MLP neurons of a small language model. Each row is named by its layer, matrix (gate and up: input weights; down: output weights) and neuron, and shows model dimensions 96-191. Each number is 128 + 24 x the weight over its row's rms, rounded and kept within 0 to 255. A neuron's up and down rows have the sign that makes its largest values positive.
After each neuron's rows, "fires before" lists the tokens most often just after its 100 highest values on Wikipedia text that the model never trained on.

L3.gate208 [150  81 122 100 101 119 136  91  99 119  85  98 120 140  83 136 109 168 123 146  92 115 150  88 117 122 126 155 139 152 150  93 140  86 108  72 117 145  75 119 145 139 116 120 102 100 123 145 112 123 135 126 114 203 121 172 130 129 144 123  99 158 134 117 134 142 135 126 130 102 136 144 122 153 162 155  79 140 118 113 106 162  88 119 132 135 143  82 125 167 137 168 146 122 192 103]
L3.up208 [123 171 109 101 130 130 127 177 115 128 114 142 142 129  63 158  99 134 171 108 114 130 101 130 170 120 114 120 158 164 118 103 134 148 135  99 129 105 109 128 153 127 133 129 131 131  57 132 133 107 156 119 117 124 155 127 110 104 113 145 151 135 126 125 136 166 142 103 173 111 157 113 117  96 129 124 137 122  87 157  96 143 138 138 133 106 112 118 160 156 125 133 113 137 100 137]
L3.down208 [134 140 132 122  87 122 120 151 166 154 137 105 141  97  87 141 140 135 117 167 124 101 130 117 145 150  82 141 125 121 129 126 146 128 140 107 105 130 166 176 173 112 131 104 104  89  98 140  97  80 151  81 117 167 168 145 136 115 117 137 120 116  97 148 142 124 111  99 133 167  94 173 134 141 126 135 131 115 108  87 118 148 137 117 131 123 136 121 121 122 142 189 154 129 127 106]
fires before: "\n\n", " (", " 978", ":", " of"

L8.gate259 [153 150 131 125 133 125 153 103 117 127 149  95 139 110 134 165 111 120 106 133 130  83 144 123 154 122 135 162 165 145 111 144 143 157 123 105 116 126 109 110 165 133 150 112 112 115  74  85 107 165 159 102 127 145 134 151 103 105 126 125 126 104 130 148 186 164 111  97 129  94 116  95 139 155 110 107  86  94  89 186 147 134 142 138 137 128 138 119 147 107 137 114 115 116 117 130]
L8.up259 [132 142 121 127 113 108 139 112 122 122  97 141 158 115 150 137  75 100 160 110 140 126 117 103 125 159 125  79 136 170  79 154 153 131 176 100 155 124 109 131 171 115 127 115 122 146 122 123 107 154 134 144 110 128 125 119 125 153 121 110 133  52 113 162 128 109 103 133 123  72  90 118 123 148 130 101 135  88 109 151 100 168 107 119 101 170  98 120 152 112  87 117 130 108 127 143]
L8.down259 [154 156 135 135 109 107 162 155 147 129 149  86  81 157 125 135 106 128 149 142 110  99 101 120 120 109 144  68 122  99 164  93 116 130 156  96 148 152 141 205 160 136  91 112 121 140 126 150 136 136 127 151 145 122 137 153 121 147 135 116 125 134  92 105 137 114 147 126 153 125 130 169 151 110 141  90 128 124  86 141 123 109 168 124 140 137 146  91 112  90 119 110  91 121 134 115]
fires before: " a", "\n\n", " Japanese", " an", "\n"

L2.gate190 [119 174  74  98 151 166 105 119 120  92 114 160 149  75 180 115 108 117 132 146 117 141 131 176 124 140 144 148 138 110  92  91 119 154 162 167 166 112 146 124 118 167 113 107 172 146 152 139  98 134 154  81 120 136 143 114 162 126 114  89 129 126 156 115 107 131 102 140 127 137 106 172 138 177  63  81  99 143 160  95 106 113 115  90 154 142 148 153 121  92 134 169 115  88 111 128]
L2.up190 [ 96 116 112  59 118 136 140  53 100 119 131 124 137 127 130  98  93 130 155 136 130 163 142 172 124 123  65 148 114  77 119 105 125 122 121 143 123 133 107 130  76 115 154 139  96 151 127 125 140 135 120 161 109 186 108 144 182 143 110 174 130 124 107 117 140 155 117 101 107 136 137 102 111 117 122 117 158 117 122 127 123 132 127  77 114 120 124 134  95 111 160 168 128 129 124 111]
L2.down190 [118 110 172 152 100 112 112 159 138 120 117 107 118 136 157 110 108 107 139 118  95 120 124 139 126 112 152 140 106 150 146 132 102 182  86 162 130 113 127 215 181 132 142 109 131 151 119 127 111  91 117 138 125 104 112 100 165 131 152 101 142 206 137 149 110 103  99 174 130 107 127  82 103 126 172 131 157  91 105 150 138 116 127 135 112 133  73 131 146 168 114 126 145  95 150 132]
fires before: ".", " |", ")", "5"

L9.gate457 [136 127 125 160 131 132 129 118  90 104 113 158  94 161  93 129 132 141 127  97 171 106 176 131 109  87 128 161 203 114 113 155 106 123 127 102  98 107 112 114 140 154 101 106 164 148 129 108 124 187 128 151 149  81 130 134  80 128 164 156 166 143 121  95 153 153 120  96 119 124 126 102 111 144 125 126 132 124 161 148 122 128 179 142 158 125 132 189 102 110 132 112 112 105 128 106]
L9.up457 [ 84 164 151 137 115 174 170 113 148 148  77 103 132 133 132 138 160 139 118 171 107 105 138 150  88 155 103 134 137 135 101 128 108 144 166 145 106 143 112 131  96 126 121 119 111 133 120 144 118 109 129 134 177 151 135 117 114 170  97 158 125 131 112 108 156  86 148 144 111  95 149 107 115 102 133 116 111 166 103  86 111 129 158 141 162  99 128 137 151 143  79 155 127 143 116  96]
L9.down457 [130 138 117 118 103 120 142 111 116 131  95 114 142 116 118 112 121 117 160 151 120  85 145 147 139 127 106 125 156 131  98 141 112 111 139 127 115 163 117 121 132 113  96 134 121 132 141 116 151 155  98 120 137 143  79 130 128 140 128 119  94 107 124 103  83  58 107 141 119  65 110 117 107 153 156 129 135 161 147  96 131 151 104 134 117 111 118 124 145  99 142  89 228 131 134 119]
fires before: " |", ",", " in", " (", "."

L3.gate237 [160 162 172 154  83 122 107 103 111 105 136 139 114 136  67 137 110 162  74 146 117  86 165 191 135 100  85 127 132 150 103 159 123 121 111 109 134  98 166 119 105 102 105 137 129 121  87 139 106 103 122 104 149  99 146 120 150 163 136 155 125 157 152 139 161 102 117 144 170 111 162 110 109 125 138 164 112 110 198 116 148 145 152 142  75 120 116 111  87 128 153 158 123 131 118 108]
L3.up237 [113 174 165 136 168 124 109 158 154 134 108 162 152 135 145 113  93 131 120 131 156 121 166 147 150 199 154 120 158 140 100 128 131 132  87 124 106 127 123 127 133 141 101 119 141 137 137 179 148 113  93 104 129 137 158 120 162 153 107 138 156 125 127 134 113 108 142 167 119 119 158 118 140 118 103 124 110 108 181 142 122 145 122 148 132  88  96 119 120 107 138 133 141 126 128  97]
L3.down237 [154 156 117 174 141 128 135 126 145 110 123 147 152 125 138 135 158  91  78 144 118 133  94 114 147  86  93 162 110 150 101 151 132 165 169 125 111 185  95 137 139 131 124 147  88  94 110 135 120 129 115 150 132 100 105 161 116 121 124 129 124 129 140 178 136 154 139 130 107 175 101 129 169 162 137 104 136 144  78  93 129  96 108 147 106 147  95 118 112 125 120 146 125 142 108 176]
fires before: "=", "|", "\n\n", ":"

L9.gate544 [118 118 103 106 113  66  95 161 128 129 121 152 155 123 138 131 163 187 158 112  93 121 135 131 129 150 154 110 122 114 129 108 134 121  98 111 125 154 160 119 120 161 165  99 128 144 124 144 133 105 157  74 139 170 155 128 134 103 123 150 120 136 137 135 158 137 164 141 148 150 131 120  54  92 107 158 101  59 145 134 111 108 110 135 113 128 138 127 108 113 173 142 141 110 162 156]
L9.up544 [128 187 137 177 162 152 110 118 142  98 117 145 137 175 141 105 143 126 138 130 125 128 189 129 122 106 121 156  97 175 136 153 132 148 121 146 148  88  60 126 118 144 129 142 124 111 109 116 146  95 156 129 150 120 136 144 130 118  91 132 137 177 114 125 160 123 165  95 137 116 155 101 137 134 154 103 112 138 119 114 137 131 153 114 120 119 100 108 124 171 103  99 130 154 115 147]
L9.down544 [ 84  97 156 129 168 138 129 145 125 130 112 106 151 177 129 113 158 161 112 104 140 152 117 107 164 108 107 134 160 100  94 109 141 142 146 130  94  94 136  98 178 134 109 111 128 158 115 150 161 122  97 126 119 166  61 116 145 132 163 143 126 126 107 151 158 118 137 113  92 164 126 114 158 127  95 128 148 104 116  67 136 137 148 101 129 145 135 134 125  90 152 141 121 163 152  99]
fires before: "|", "-"

L2.gate399 [146 139 127 118  98 134 153 146 161 124 122 113  98 152 132 148 124 198 119 116 137 150 185 117 102 142 130 139 154 133 130 114 128  96 154 131 143 128 143 122 117 127  86 157 131 142 155 169 164 137 145 126 126  92 104  99 111  89 118  91 132  98 120 166 126  83 118 134 120 104 136 142 147 147 122 145 154 132 128  90 197 144 162 151 139 163 115  86 154  88 114 165 115 119 133 106]
L2.up399 [107 170 111 132 106 118 135 151 138 163 130 114 111 159 125 185 162 141  94 150 148 183 177  92 124 131 142 158 148 162 123 101 122 150 142 164 134  93 141 129  90 129 115 138 125 117 159 124 171  97 146 113 131 108 111 110  97  94 161 190  98 129 141 129 153 121 126 129 134 104 142 108 115 183 125 150 108 136 161  82 138 132 100 119 146 157 117 131 137 125 148 142 141 115 146  96]
L2.down399 [125 115 142 139  84 128 163 112 123 132 121 115  81 137 144  94 108 168 122 109 140 136 133 110  92 109 140  90 109 117 160 110 140 110 131 115 126 128 130 248 114 121 116 138 175 115 117 118 125 151 116 134 148 128 161 109 143  81  91  99 136 101  78 144 139  72 102  96 150 100 130 147 123 130 129 151 109  97 161  95 158 115 172 115 149 131 137 105 134 114 139 132 107 142 163 128]
fires before: "="

L9.gate431 [149 120 138 133 139 134 142 160 138 115 130 172 125 108 112 134 110 121 149 133  99 153 136 131 114 117 102 160  97 104 114 125 154 104 152 158 119 113 125 126 178 125 163 141 116 132 125 111 121 156 156 148 137 100 112  86 170  95 118 154 148  99 106 160 115 138  85 140 116 128  86 140 155 120 110 123 141 145 151 117 138 124  99 151 207 131 109 127  95 157  97 119 113 148 159 156]
L9.up431 [112 124 122 106 115 155 137 160 175 127  97 149 120 119 128 173 138  99 142 153 130 130  95  79 132 143 135 141 109 135 129 111 155 158 141  89 153 133 142 119 146  83 140 150 132 113 148  95 135 145 183 140 137 131 120 128 161 127 137 141 112  90 146 133 170  99 110 101 159  91 106 100 173 100 141 122 113  89 128 130 102 146 121 133 168 130  92 157  96 149 106  91 145 129 190 140]
L9.down431 [148 122 126 150 119 111 133 110 106 132 122 119 108 143 139  91 103 138 118 148 103 128 130 169 111 107  94 139 158 114 107 135 100 140  99 122  99 190  95 241 114 145  98 114 149 139 138 145 158 130  90 140 122  99 145 123 152 126 100 121 139 193 125 112  99 153 171 143 168 167 147 112 110 142 104  96 143 135  81 141 169 107 123 122  79 126 123 135 139 134 169 144 101 119 105 112]
fires before: ",", " the", " of"

L2.gate355 [117 153 135 131 142 189  84 139  91 130 115 114 140 102 184 124 108  65 147 108 130 137 116 165 169 152 116 120 138  87 117 140 124 138  88 117 155 162  57 125 144 160 144 125 146 119 153 121 106 165 120 137 114 107 114 140 135 101 184 138 115 151  80 122 163 101 162 137 125 143 135 125 142 122 124 126 128 103 168 129 136 163 162 195  83  90 142 105  91 127 147  93 127 108 110 128]
L2.up355 [153 144 122 165 133 143 168 123 148  89 105 142 136 100 147 128 147  99 168 174 118 154 127 126 115 180 126 148 122 107 115 126 133 142 109 160 167  88 141 128 127 122 129 156 148 108 141 137 105 102 121 109 134  93 138 105 136 110 131 153 111 120 111 119 124 100 152 145 105 184 137 173 140 130 151 117 107 115 144  97 110 156 125 154 143 144 116 140 106 124 122 128 113 126 101 124]
L2.down355 [131 114 135 126 127 106  99 115 128 114 147 143 136 129 129 140 136  84  94 144 133 130 128 131 111 136 145 111 103 122 121 153 205 150 120 128 121 153 107 255 115 160 115 120 141 148 101 106 127 140 133 119 150 136 114 131 142 138 126 138 110 169 125 148 104 111 159 109 130 134 161 121 136 130 125 110 130 114 126 109 140 139 125 129  89 107 119 135  38 134 110 134 120 106 105 137]
fires before: "=", "The", "In", "By"

L6.gate396 [129 129 120  88 131 127  80 168 171 161 101 119 122 139 131 131  85 193 148 137 117 125 146 115 192 129 103 159 135  98 160 152 143 168 134 136 180 126 107 118 172 165 127 114 145 117 124 136 132 125 127 121 135  80  89 152 105 100 129 132 130 112 110 141 151 100 120 124 100 138 153 159 120 125  72 148 169 182 123  97 162 148  82 112 106 150 148  98  96 105 182 118 114 135 104 171]
L6.up396 [111 176  86 138 127 108  58 128 116 168 125 123 129 138 167 115 120  98 140 145  69 155 130 138 127 140 173 126 144 134 131 110 143 137 114 104 124 145 104 131  82 136 124 167 135 109 140 110  97 117  94 119 143  46 109 115 107  87 174 120 106 166  95  95 133 147 126 134 111 135 128 137 114 142 121 137 131 120 113 153 116  76 108 141 120 132  83 126 115  96 167 193 146 118 129 179]
L6.down396 [107 102 117 113 138 132 118 115 135  87 115 123 125 127 142  93  79 148 112 123 146 120 142 126 118 122  99 113 161 119 102 143 134 145 147 112 147  93 122 247 128 127 124 119 138 143  89 121 109 129 102 143 153 129 100 128 115 127 132  86 122 150 134 111 134 126 148 128 149 150 148 128 155 107 131  95 101 138  92 175 118  51  71 121 101 113 114 153  88  94 115 116  78 154 112  96]
fires before: ",", "=", " the"

L9.gate480 [138 143 121 129  84 110 108 136 144 113 136 174 110 118 181 164 112 123 135 105 143 105 134 152 113 148 139  93 121 123 110 155 132  95 134 138 139 111 113 115 127 132 116 130 152 136  90 133 149 106  86 133 136 117 128 145  84 122 106 108 136 157 105 139 158 117 167 162 106 130 122 117 114  90 133 143 123  87 100 101 135 116 118  93 152 125 135 115 138 106 145 106  92 149 123 142]
L9.up480 [109 131 112  82 162 141 140 128 134 126 125 130 120 104 114 109 137 127 139 100 128  92 151 132 120 149 147 138  81 165 110 117 106  86 112 145 145 107 150 133  98 135 115 119 145  94 138 148 163  75 157 135 111 101 115 111 164 124  82  92 137 120 112 152 125 154 148 155 143 146 128 129 153 163 124 120 140 175 109 109 135  98 120 137 108 118  94  72 129 144 106 129 120 118 123 120]
L9.down480 [142 142 142 148 113 160 112 131 118  97 128 147 124 150 123 169 125 155 104 136 127 118 117 157 121 138 138 199 114 138 174 131 115 145 163 143 111 108 111 121 156  97 120 148 131 193 151 141  89 157 140 186 121 162 122 144 136  98 131 161 129  98 125 139 134 136 151 102 113 139 163 149 153 163 120 138 133 134 141 145 132 119 172 150 151 126 121 158 108 151 123 138 110 146 122 137]
fires before: "-", "|"

L2.gate222 [144 133 144 107 117 113 136 154 129 148 126 143 134  90  99 105 159 121 126 130 158 116 139 111 112 177 134 108 128 119 156 181 135  91 139 117 125 149 113 122 101 137 150 104 143 127 108 112 119 134  98 136 142 119 110 148 146 137  88 147 172 115 115 121 103  93 137  87 120 129 130  88 124 143 116 119 130 114 152 146 136 155 155 193 161 137 116 159 118 100 145 112 137 140 161 183]
L2.up222 [141 123 142 110 109 101 138 128 126 112 137 108 124 103 138 125 145 108 115 139 117 127 118 140 117 142 137 175 156  89 149 111 100  68 109 105 153 126 165 130  91 168 139 168 118 127 140 125 124 111 101 103 116 152 125 118 146 107 141 122 114 146 155 126 135  92 136 151 135  79 161 120 134 156 149 164 126 147  78 123 119 138 136 140 171 134 125 142 122 150 126 147 193 165 229 159]
L2.down222 [146 163 151 153 130 136 129 139  89 126 138 104 116 110 131  63 107 130 158 111 145 115 122 115 160 159 112 135 102 134 128 160 157 146 117  93  99 156  93 191 128 143  91 101 177  82 121 135 102 127 142  97 138 134  84 115 121 151 153 132 118  96 127 152 111 116 123 140 141 172 113 106 109 145 170 130 163  96 138  80 105 122 144 102 137 143 101 111  65 130 121 128  95 155 129 134]
fires before: ",", ".", " and"

L6.gate174 [125 117 149  78 114  72 135 120 145 126 165 121 128 119 104 138 119 101  92 139 115 163 138 131 102 102  93  78 127  96 106  81 102  99 101 102 142 122 151 115 135 141 109 100 125 150 133 119 121 164 103 105 153 120 101 158  76 134 142 127 108  88 125 108 114 142 134 166 139 171 177 150 122 140 121 133 125 146  99 133 164 121  95 129 155 179 121 144 157  92 107 168 121 157 178 117]
L6.up174 [ 73 138 121 148 114 108 116 131 158  98 160 155 115 113  60 127 140  92  75 151  84 138 138 111 129 126 127 117 140 146 112  81  64 138 114 105 132 135 171 134 127 121 105 127 138 124 131 112 109 147 117 108 183 110 153 101  85 139 140  97 122 111 126 150 152 125 127  86 101 136 129 151 136 137 156 148 150 129 141 137 128 149 132 131 129 188 116 142 183 141 120 154 103 135 140 126]
L6.down174 [135 161 119 111 151 142 106 108 106 147 157 141 153 123 147 125 133 146 165 118 127 129 135 140  90 159 134 120 112 142 138 165 173 132 154 144 121 153 150 255 153 125 140 131 130 134 152 115 147 102 125 140 114 127 156  96 163  99  93 110 147 120 136 113 139 139 133 110 111 127 138 108 181 139 150 111 148  88 118 157 106 173 161 113 123 134 155 168 117 108 146 121 119 109 104 123]
fires before: "\n", " 0", "\n\n"

L2.gate233 [143 148 136 131 145 124 131 141 166 124 111 129 141 127 176 104 177 111 171 128 133 106  95 106 123 149 130 107 150 125 148 136 105 104 126 160 159 155  81 123 140 143 104 117 148 128 135  94 155 154 113 187 107 114  88 117 162 107  79 144 169 153 129 149 113  87 107 135 140 121 105 111 137 146 153 116 192 140 153 177 131 137  99 175 158 146 122 151 116  97 155 131 142 141 126 164]
L2.up233 [ 77 127 104  82 111 124 135 131 147 115 122 141 147 116  99 119 142 103 115 120 100 138 132 107 134 186 177 138 116 126 132 150 120 124 143 129 166 120 136 123 125 126 133 108 161 124 140 114  95 117 112 117 152  94 125 137  97 158 140  98 114  76 129 165 128 155 119 164 118  86 169 139 134  95  75 121 107 141 117  92  89 126 123 128  99 123 115 130 128 112  90 164 172 161 155 184]
L2.down233 [137 135 162 152 134 113 136 111 141  90 146 143 182 120 167  98 133 193 117 123 151 128 126 123 121 130  97 110 119 133 127 137 111 143 145  92 134 139  90 234 133 111  81 126 133 104 166 135 132 136 124 123 131 134  96  89 167  87 106 182 133 129 129 132 117  68 131 117 104 103 127 123 146 156 167 128 183 127 106  96 149 134 100 159 146 167 145 133 102 119 181 141 121 104 136 156]
fires before: ",", ".", " and", " the"

L6.gate516 [153 130 119 122 112  80 124  82 152 169 105  94 142 107 124 140 100 118 128 113 131 138 137 107  98  91 124 100 130 136  92 141  83 132 134 131  81 119 143 114 109 138  93 124 158 120 113 140 114 170 132 153 155 174 127 164  87 165 119 108  95 132 114 159 149 125 118  72 135 137 117 116 118 190  85 143 121  99 100 141  99 111 114 155 111 156 144 182 147 161 142 147 145 171 155 126]
L6.up516 [160 120 136 138 106 130 169 152 124  97 108 111 145 154 113 126 106 114 124 147 111 124 127 138 164  75 101 120 125 115 106 121 144 129 120 105 127 118 114 125 167 121 146 178 137 105 149  97 166 126 166 135 153 168  92  85 132 131 130 141 100 141 118 157 127 118  98 140 107 114 154 131 120 118 141 144 140 165 129 101 147 134 123  89 144 137  95 144 124 118  91 152 144  97 137 154]
L6.down516 [124 117 114  87 174 134 131 127  73 133 140  81 146 105 120 127  89 113 130 111 123 162 125 116 142 152 114 130 151  93 147 119 104 133 143 134 127  94 154  96 179 129 111 171 126 140 138 145 138 107  98 112 161 135 148 154 114 147 119 137 115 122 127 130 126 146 113 121 115 118 167 158 134 142 115 178 113 135 102 149 147 183 111 117 116 195 107 126 130 100 110 147  97  94 163 125]
fires before: "\n", "  ", "\n\n"

L2.gate128 [138 153 155 160 143 145 149 166 166 132 104  97 100 140 142 147 128 147 111 119 102 137 159 161 143 129 114 128 159  81 174 111 154 117 115 122 134  92  93 118 128 157  67 139 114 156 160 127 138 144 121 122 109  94 108 106  86 104 137 117 134 129 104 141 130 132 151 176 159 111 154 168 104 112 150 147 157 116 133 118 139 129 132 125 124 100 130 111  70 102 154  95 150 166 156 138]
L2.up128 [116 147 152 118 147 131 142 143 139 116 124 107 128 124 141 130 121 149 135 134 137 123 103 148 115 159 135  99 112 119 149 122 170 146 119 109 136 117  96 138 133 143 137 152  69 164  93 115 169 127 108 128 129 112 112 114 104 135 137 128 132  96  81 106 121 148 124 148 103 138 149  98 127 131 112 159 140 154 138 134 129 155 110 143  85  56 102  86  73 121 117 105 110 127 120 123]
L2.down128 [136 139  92 110 138 152  93  98  65 135 146 150 143 117 152 129 134 124  96 154 130 128 146 121  87 140 143 132 110 146  85 132 116 150 125 159 106 156 171 255 111 138 108 130 149 132 113 131 111 127 124 132 121 152 120 168 141 121 119 151 126 109 135 160 120 145 131 121  89 125 100 113 146 126 123 118 110 141 120 118 137  88 144 101 131 110 102 160 155 147 120 118  77 108  96 132]
fires before: "=", "a", ","

L6.gate226 [110 146 141 119 121 104 120 129 169 146 153 115 135  76 143 121 152  90 146 134 109 126 130 133 121 149 120 135  97 110 120 197 109 145 147 134 123 115 129 112 110 127 122 159 139 123 142  91 168 150 144 118 133 185 130 161 172 153 138 130 154  60 134 153 107 100 122  86 141 132 150 123 140 147 123 136  70 102 153 115  69 137  98 110 130 144 113 146 145 139 165 149 131 128 141 157]
L6.up226 [110 176 135  87 127 139 115 170 146 138 127 150  64 116 120 118 109 107 154 127 125 142 169  96 127 122 113 159 119 114 132 123 142 137 157 129  67  91 170 123  95 128 114 126 145 140 116  94 154 141 146 117 113 146 149 149 143 121  98 144 174 140 118 169 119 107 148  98 188 109 141 110 110 104 128 140 105 120 165 132 140 149 115 150 143 130 121 163 138 108 149  93 134 119 133 139]
L6.down226 [129 157 140 142 121  92 165 123 134 136 150 145  80 114 111 122 154 143 138 122 158 171 135 147 123 105  90 146 104 125 126 137 111 121 118 123 160 100 106 255 107 117 110 100 131 131 143  98  94 117  95 130 118 155 128 139 108 124  94  89 126 105 131 159 119 132 125 123  89 146 144 145 126 118  96 122 113 144 126 109 156 146 141 151  61 178 125 119 150 121 154 112  90 152 124 159]
fires before: "  ", "\n", " +", "do", " .", " 2"

L3.gate134 [145 143 107 110 170 127 111 115 142 143  87 128 165  88 143 109 133 106 131 118 112 135 114 152 151 130 105 131 142  82 106 153 127 129  92 158 143 123 134 121 103 151 168 125 115 143 133 163 113 137 119 118 138 134 107 145 146 163  95 146 114 145  81  86 131 111 119 110 150 136 140 192 148 148  96 116 123 113 154 129 169 120 156 156 125 113 159 159  99 157 160  84 141 114 115 108]
L3.up134 [156 130  99 156 152 153 147 143 129  91 123 143 130  99 134 108 162 125 181 108 148  84 110 153 113 153 148 162 149 114  86 149 141 118  98 179 140 107 124 130 106 105 137 155 117 123 152 146 123 127 118 155 105 106  72 168 140 124 136 133  97 148 118 114 134  87 114 179 105 135 111 204 142 181 138 150 171 108 143 117 150 112 136 148 131 117 161 152 106 103 139 146 130 113 114 105]
L3.down134 [130 126 144 111 135 152 111 132 125 140 150 117 146  95 127 130 136 112 124 126 120 162 125 130 120 140 113 115 154 145 132 134 178 118 120 134 147 150 118 255 102 134 125 140 109 137 115 135 126 123 110 128 139 110  84 156 125 139 144 130 104 148 119  97 110 110 129 131 116 119 155 156 120 141 139 141 121 127 136 111 133 131 143 129 120 133 135 135  61 118 131 149 115 129 165 121]
fires before: "=", "The", "-"

L9.gate302 [114 142 115 124 118 112 118 151 133 124 128 131 113 120 124 143 124 159 128 143 127 123 117  73 149 117 114 149 178 128 159 101 124 147 120 189 128 131 148 129 111 122  97 170 127 108  91 168 101 134 143 124 111 122 113 143 114 147 155 112 112  98  77 152 113 138 103  88 127 114 127 142 124 140 121 124 112 101 191 138 154 116 106 134 107 139 132 111 129  59 110 157 106 146 108 121]
L9.up302 [103 103 132 143 148 139 131 133 155 150 151 136 144 104 111 123 145 155 155 142  86 121 138 149 130 126  79 133 158 154 130 103 117 171 145 139 120 126 143 121 117 108 136 164 104 142 147 120  87 105 160 118 171 136 160  88 120 144 155 180 114 112 152 151 117 120 126 123 119 136 139 135 104  82  98 148 128 130 131 128 101 102 125 166 154 103 117  96 167 183  72 168  95 144 117 147]
L9.down302 [149 118 134 144 134 156 152 131 125 110 132  78 141 143 104 135 105  81 117 183 113 136 120 127 106 130 148 105 127 147  66  80  90 121 149 144 117 173 144 238 136 125 144 186 121 147 127 152 127 145  76 151 151 160 112 169 147 131 126 162  72 133  73 124 162 168 121 128 119 118 128 156 113 142 141 107  87 148 130 156 149 109 146 114  93 137 146 122 125 120 169 113 141 131 123 101]
fires before: "\n", "  ", "\n\n", "Note"

L6.gate168 [ 98 132 130 119 141 121 128 139 132 107  97 136 111 124 163 106 145 101 167 151 122 120 172 144  98 169 131 160 115 128 110 123 117 118 115 140 152 130 147 119 115 137 131 124 115 139 144 155 127 159 134 131 125 119 103 154 103 120 138 145 113 148 118 149 120 129 126 132 105 123 127 195 106 180 124 124 137 117 170  91  99 147 143 139 160 117 152 112 127 136 138 117 138 135 128 142]
L6.up168 [104 157 152 103 134 130  90 144 121 126  79 136 125 106 146 114 147 119 171 149 121 119 154 128 125 173 145 143  94  94 117 131 120 105 122 129 151 129 125 115 125  96 136 136 127 153 156 141 128 141 158 129 123 118 109 171 123 128 119 126 107 182 127 149 149 148 126 132 122 110 135 187 104 162 141 160 142 108 189 108 104 153 134 152 145 130 163 121 123 120 148 114 153 140 130 128]
L6.down168 [124 158 109 102 125 113 119 115 118 139 114 140 124 118 124 143 117 101 141 119 125 129 131 130 143 153 128 115 120 123 134 120 140 102 124 146 132 135 138 255 132 126 135 105 112 133 113 141 139 140 130 114 139 139 108 152 123 132 127 139  99 133  85 127 122 131 117 131 122 127 138 163 117 148 129 154 147 129 146 120  96 137 130 119 140 104 170 114 114 142 130 118 128 145 121 141]
fires before: "="

L9.gate571 [137 131 113 114 145 139 161 134 113 105 129 125 114  89 168 149 117 177 149 124 104 101 157 108 114 123 104 168 155 158 140 165 106  91 165 137 181 165 115 115 137 131  98 108 113 151 112 112  95 142 129 107 144 124 149 158 151 126 145 125 157 123  92 188 123 140 112 167 144 121 111 148 121 109 146 101  78 107 111 133 136 117 152  96 125 110  89 114 149 109 156 138 121 162  73 176]
L9.up571 [181 117 153  88 112 137 156 192 162 147 110 166 144  88  88 111  75 135 126  97 101 140 125 159  99 168  99 155 135 115 124 131 134 153 147 129 149  78 140 123 137 117 185 141  94 138 143 128 122 140 137 154 149 143 143 124 117  92 173 129 174 119 119 138 141 165 127 163 134 107 144 132 151 162 130  91 150  99 130 166 177 146  94 141 101 102 136 147 149 124 122 137  85 130 124 137]
L9.down571 [100 160  96  95  91 117 134 109 122 105 151 132 147 160 109 149 106 187 123 192 110 142 131  92 154 140 138 137 151 144 102 138 136  92 130 150 118 152 138  88 127 114 103 112 111 140 105 143 171 172 166 129 109  92 113 111  98 122 128 152 102 124  89 142 130 133 157 119  82 111 104 135 130 139 119 154 110 158 134 106 130 124 157  91 151 116 118  98 168 153 124 154 123 123 134 145]
fires before: "-", "|", "b"

L8.gate501 [135 103  75  83 112 132 105 111 122 110 176 158 164 151 149 148 126 137 135 144 124 157 151 156 123 132 107 151 106  90 138 140 131 125 158 113 153 148 161 116 138 109 100 119 120 160 162 119 108  97 123 103 138 114 109 164 137 105 102 148 138 141 117 135 129 181 129 169 140 166 110 153 107 111 121 124 115 131 143  95 162 100 188  85 142 127 129 154 108 135  61 123 120  53 157 155]
L8.up501 [107 138 166 147 133 130 132 168 193 114  90  89  99 118  97 147 158 123 116 129 118  94 147 110  95  99 126 127 105 144 106 148 125 162 124  72 124 135 107 131 138 150 128 131 127 107 117 144 143 147  94 150 146 118  98 104 177 144 156  98 107 111 113 109  97 165 127  78 130 115 167 134 180 118 144 152 117 151 129 112 117  90 164 144 129 122 133 109 135  66 151 133 122 117  62 148]
L8.down501 [121 141 118 104  97 138 127 107 104 101 149 138 146 113 127 133 138  91 136 176 115 120 124 166 128 112 121 122 127 104 143 118  94 109 170 117 145 156 117 157  78 114 164 103 133  93  97 141 172 119  91 131 134 117 168 151 152 132 154 132 121 151  92 134 139 111 115 115 157 160 125 108  98  84  94 145 166 120  98 163 127 122  77 163 115 117 142 121 168 126 135  90 143 183 145 116]
fires before: "s", "\n", " |", ")", "{", " in"